Weights of a small transformer language model.
Size: 8 layers, width 448, 7 heads of 64, MLP 1792 GELU, vocabulary 3666.
MLP neurons of a small language model. Each row is named by its layer, matrix (up: input weights) and neuron, and shows model dimensions 181-276. Each number is 128 + 24 x the weight over its row's rms, rounded and kept within 0 to 255. Numbers have three digits each.
A block is one neuron, or neurons of one layer that tend to fire together. After each block is what it responds to, as a language model described it from the Wikipedia text at the highest values.

L2.up21:109131132065102138117121134125113121150152093133099106160115098117128159151131142129091116174125135124093126164138102128154082099136149100139149117157134139116112098152163108115103111117180145140134102082117127134104109092121128154092116155118123157121165146118124142117153128200124123174
L2.up26:163119165107132133114122156140136066131122105136146106112094106100127167132120142160136110132081145123085111127062120104115088149112133130121120143153143125092151147169151173146131059177102135126128092125115121100115130128075138133088145130150133098158161116175150144111108143151135114135
L2.up123:149094126128145122155121116101187131120225167117127169110125164161126174125148177159108101096160139121137119148106151150092114151154134154118128138159106108111130103124130093097157085110095146117092145116130144174092104096096156151134120092113105104118129127080111119131151068160122109141
L2.up576:136143132124126150137094171155104118109132115128113128126116143149137123138134107132105122118124130138136111169084145101142107128101186098136141108154124113092150106110128138146142108140118141112110116097152126104093131137095142139060136211105123120128171100135092125121158076155131116126
L2.up691:130112124133129106145095114084120110151112140091151093102153137129135130142167094066168176142112080136132131123124109139134116164155128166076120116117107112099140110135145181141133128090147133150102144138120157098087107116113160097131114165081155131164190106107108123125132096208128130081
L2.up717:135133143076147111120121160118151129079109126111148073119111167135146168126145131127108099124110126155156126090172086101152096116120135156143165121163098133130124127186140111139169170130109167145123138122141159045116151158152140108090160122136111090079181131122153138151110130163158105140
L2.up760:136092126126140177134140110148114109148067117138126152109131156145145131103153108126143130093077105076117144112096128157102105109162131151104084213149157099120133126126133129175156129101131106166118169132151141177132090115110152145137110104150138112087153142131089142099130095143112162149
L2.up1057:114096099154116162136136148129113100185133080172063124085132140128118147169123153146141109102125175134165147154125100132119123128114137137124135137100122162094107116120161146162122145132147147180123103145129124090142088091137127138132128192151134103127133111121119092138128159125154129090
Responds to: Adjective-forming suffixes. Final word pieces that complete an adjective before its noun, such as -al, -ic, -ous, -ative (environmental, industrial, famous, alternative).

L4.up52:136162187123075116171120130143132134176100108161138095150095084156147139139150142117147102110143100144131136153106139111118126166116154115141119076120103099115125112119166135143099107118121125088146092132115077093129094118078151144113093132090104160135148102146105155154141139147109112124
L4.up157:188125144138122146139105155133111109176155103169115118132135136104159172108116112126139131145121132167110125141121132133151096113122181116103123104101167124128123157135123116156079147110125159122123077121141101115173118144116153122133086171158156106148128110121157134092119110168102120137
L4.up311:129105078138116148116125117152125105135126149141093095162156163120149118142134142155094138161135150102144127116120135160141131106112155119129090160104141154140145093141127119182160187177108111115096141092135133142096141147165122094148112113176151059126126135130124117114131078127157143149
L4.up792:108148148119111124137128132139166102131129100173055130145111105127143167142207130125135107108100103119127094136101136119151095126113141141100128106139136125110135127100172091184157156137151125117095067126155105091104086138092094136063095135140141138135154117147086139137125080094130090119
L4.up833:148141126112143157143152165128129112163113153136125098076143129169152155163113153111142109096141111110089142113116112089154086128199155120138125116155143119165125093117146133124066116143138109137134117115117110109151135152143128115109149133126116111161129103126111148116121134112142129080
L4.up946:153112119116099136147157123109132155127141130137123083129120172121099128118154159171117132137161119098136117148124123134140068086088149114095097101102167139116141135093145121121103136130115137094104141118119149142164162125135074101127115107147096077085114140099089146129147086118140096114
L4.up955:133113129146150088115180116118127136123090113155154089114086136072111120144142149167122111084099156102099105114145146078107103102098170156160099150125133107090157091130148135114084093143166136157138123129185153120138083106151086106134105122155173116090141173141148142146156079149122150120
L4.up1577:137133132095076155098125129195134103148148115114102133174112103129102128143152147134106086121128131135130090140083115127155101107104127154126155143107126124115161154140170119117172082138136159113104079105156076077111138140120146153131114135137113122139190105165085129130138126122121096145
Responds to: Adjective-completing suffixes. Final word-piece that finishes a split adjective, often before a noun or after "most", such as divers-e, pretent-ious, wealthi-est, isol-ated.

L4.up414:136145117117124169120145086122091106126115114090130124128149157100165089072146104128115148123098127139114110112144097153088152155096142086106106139178111145104162158116123140143124107109075119096157108121122117156131119159126133140132168099117112130143125118147148135140160173128113116129
L4.up438:096123127117145141141089124135124169148121124165128120173113118127119148157149129178135134122115127110097087117095150142104102112119138143138171143102165135123159136124111103117115105155125111105151127132172144149138148137079117123088097133133154142145184127105127112074098127107129090168
L4.up926:137147146139145138156140107098134138124123140133105123090121157130142135137134141153090116166142127103124163136160145133083097111136131183131141113120105145122138158112109083119136121134132075115141111144126175131120136134130086130097128132114146093161163136092119127137115120127151139147
L4.up1062:123100112106135112146118142123130116106132167098127146130147089114134132129156178193134098144143127141118162192088105147093138115124149104077126127130111135126113118134087123138140105135170107091095065115124158103097149147118109090136167172138139165118079141131132122159129130131157096138
L4.up1135:170081127136158178128167088107111115095103121123098094128116126116125191152135165132086137083142063139118107141111143137111133137111140152079115084118155153128139123151113141102097131136125088128119142126077144151114123162089103139124127125102135138152088079180177142150112108117103093160
L4.up1392:159132155099165120116136118101158133141143158105159117102158084156188119107091176059139116164122109076193141101148104163119076147077121133135140120114126126079131110126118171099173085134161109170152151082110126172114117108169138128123092098092129118140130108104133138111151086145140109157
L4.up1722:110094123124164154153163099160115132143141129121142123113125113122131135113098125135077145169126129098098135102166129084104151099195191089155126107138169111107109145094122098163148164160162123122157096148100148180138162141149143122121114136137109127120130138104162130121155106126152127137
L4.up1757:110135120082141115107150096115152119106114169113123122091127155158193124168095115138116126124173118107117124128108131099171138141121130148153107118117140107136096104144110118128126105153092127189123107097171113185136097142116146126078088141079127163112145143118154100137128113101166109138
Responds to: Copula after subject. Forms of "be" (is, was, were, are) directly after a noun-phrase subject, usually starting a passive or predicate, e.g. "the loan is secured", "the company was named".

L5.up1413:109126144154111142134162108160112094151091116135070099115107164134176151130094130131145144166115120120142129113153153102083109126108155129113077125098125136113168172122108087133119133113106111142130136134117143149102154123118105145089096113098135106136120136099148112120118138063130149122
Responds to: Copula and auxiliary verbs. Forms of "be" (be, is, are, was, being) after a subject or "to", in encyclopedic description: "appears to be", "route is"; also "an", "ically".

L2.up688:119128083104142118112137143176091075118128098166115156146146112125161139097089155108152134120136158080153110134134095126101141063156155171145134133140073117106091146124118094110163113100187112171149098131116126136144127137133115146081130152148158135155125130118156145143169133137155139147
L2.up743:132144080096122098102128101122133105173108093128113094098182104085145117161088116108104159139144164136110104108147127134110151109104108136138159121101086114146134109160141134114121120150099106125109127144188116119134150135127108130109149176167143117156136135104151141136128082094124096129
L2.up831:117136151168122105124131138149107155124102092097136123140164152124099104092099118105115142169114128190148150136125133193093095118124156106131160112159096114128110211110115119156122092134074123139144173136068101123085159099119098112137118141117125152131121075149121127141142134108099129141
L2.up856:154118084116097119145133098114157098135185115153079115085105099128151139140093131146137132146126142155141092124154138133118116158124138135131162089107108117138123107157129122092116118107140105167107124111108135081111150137121132079112124140146131115146142099116132157123116115104120127075
L2.up1088:171093132091128135159125160137110118129127128139134129172118180139140124141146137110174128136155135141118155118113126140129075147176129089099132137129117085096152133111139111114168156115149102144142133187134191141143136129152125071146134133128162129102127111120088151119154112140096098174
L2.up1168:123121103120092097164143160129112097134099090134105136168115191118124100142156102100143121143151131118171132151135126127094116149183151143146112107129127107144112143118103109130125135109159135083112125137122153110109113087157109129069110155138135089141124141153076114094144165102120120098
L2.up1192:111114117117117110129094142127118119081117119163111182151161167081148182156115086099147089124110088154126109125122132100129119142126146169143111122110119153110173133130133120124127142124127112126112140111129136162167099164156132114150135086163182179104129098135110129160128131131099138081
L2.up1294:142150133076107115130094137100144122145122067124157109185129125144122116155134158138115130090157185134109117134130119151138118172124160106127120107168113113160136122131132114130162120125145159083165166105104166090108150109094104151114143118115118104108106156190135146134138109161132111120
Responds to: Piece after split initial. Word pieces right after a lone initial letter token (mostly B, also H, T, b), such as B-et-ween, B-h-upathi, B-el-gique; occasionally the word being.

L5.up1419:076159148143162136184152102069137142100112142113143124106160161110113104111127122100124099120142116150122128116105087127122151136147097183117075156159101139164092152093080130142102143119189138129122126149149169114124160127147150111114139148127163165121110097147104080176136158111105122125
Responds to: Middle initial periods. Fires on the period after a middle or first initial in personal names, e.g. David H. Freedman, John M. Devine, W. A. Dwiggins; weaker on name-introducing words like according, title, name.

L4.up280:123134157116163167110127123101136150143110136129141140123156133151156114056096157135136135149129134157095163111126136169139093125133148127114117130132076087115098116126123117109123120121152138132125125143098107137117109083155133165159120111107078121140137139127163130113132102143130141121
L4.up509:142143113155135120162136138165116113124164157155150129174126126097161117123117130169136152145096121123141160122113117127141108131148189112081126141167099130127106170131173176145119144103100121122140143125131131082138116122157169170113137139134149110187106146119135132154156099114084146141
L4.up573:137146160119144135111084141103133163081124086133134153172110135128059162113125130145089143114127115116153140095095122138082140135148100088136086152137114117095132126151101150081130120138114114128109169147113136146110170082113131107086125132127154160153132121123119103147136135094151102116
L4.up717:099156135137131108118129131076110150140112133112120110135121111123133136133102119140104121167124138155097107142106124152128144113207131173123124153132136120137075150148103104140112112124122152138136151115110120110091169130138141129123121142124112104133141120124124087130119123104168079128
L4.up1042:115142120138132125106087116078125135125171140140114119075116102121112156093106127147106128106147096116127122155142098135163161122135135124137139141115164104121134098117141126174070132081186132151109126143124129122130124121116111120126133089124133152123146152106141149109135158117107132095
L4.up1485:121130122116118103109114093106124139112139099170129150152110136105126114136114130136145100148113123176122129119107172120119169106147128137098131139183126115099123125136156118100127117140183141141100128105114138134090150165179131149075103123110124162144116151133146107109098112126085114148
L4.up1586:156113090134135154145091138075105157122137170101103144156108102121172120135111115097103113131145140159145136101129135129136110125112156156138116108131104109115151136139164098143109131159151113140109150149123148112110119127155139119135097102169125110167098149125080092108100122094148137118
L4.up1598:115149116191103109107136155153153152101125133104113139164147163136161112129116129134143097162140177126114105125118162107113111161071118192103122154122135112116109124170090113127110143106150120117168177157134109124111104170132137125104160133121126157107131131121111130205123158157112086120
Responds to: Initial-letter periods. Periods after single capital letters in name initials and abbreviations, such as Frank M. Coffin, C. R. Conder and P.G. College, plus the next piece of a partly written name or word.

L2.up265:170139080144164102139127121120110164137139132077163150135124138086064110114136136103085057133109137101109166179157114088094099123115121127091086111149166135140100141124161163151108134102156140131092127140103154167112115131088115157140124144150148142112129144175110104151097126138126118081
L2.up892:127155126110121138111116118131136121130117182130097143152117150088111120140160155154108107152119128146163144088149144118086132162127115153150126088122143127142108145102086158140122116131159093136111140116142113130151120136068144109110181135080122148140150142115130131119151125127124136137
L2.up1135:118107090100106119135160134093155150133096143117154175134130151125168083166121103151169090112125103147162142103129115140127124161098099143162148122108127142193089112120125175153160146145163084137129123111140125157115134133078132112077157116135177112125114135104094143147150147132129153109
L2.up1141:136138144116147122149201137127124126135130085137126158139127160085116105132134119166109120095125136153164122122087122147136127124148097153123154138158136141094091155143107095138141138130112118125112097082154131097144137159126122161108112145149167165111137117125122105121105130146133102115
L2.up1292:131117113122116080157122101147122153080141153127118093115103160163149112097101135097065063153132159167167156120114119156142118143136149164108130164162138109129098140127133118135148143185143133133108163112165131128084130148110108113110150130187118148114145164149087135108095155127119147125
L2.up1660:102143133120131145106136127127135140115152146148145119167124163117109117118119115155104147112141114138137100139139124119131138092142133144104152126130133079127145151134138152122119107118160131123150102132100130175136094128080117140107166140162155120163124114136144120174104136114126081141
L2.up1662:119123152081146140155134126121131162117135150144129134144121102151133102154153142141130160181113088128125132149146140102143104114144140142095125135100101137111151120128085140130082103106108102132117128124101118114127152101178101149159159163125114148108099175119160124139168164079122115126
L2.up1767:053127148129118120153165095122116132165102127127172121176108116160128078147094125114121141111153098112101123164110144120136139115126157143127160138123105101103089108132138135066128124133134130155115161091085136154084129139130131110147161137117110136113121126167144143105128110133131128142
Responds to: Post-initial continuation. Tokens right after a lone capital letter, chiefly the period of a middle or first initial in names (John M., A. M., Sr. M.); also the second piece of capitalized words (Em-ma, M-ix, M-iam).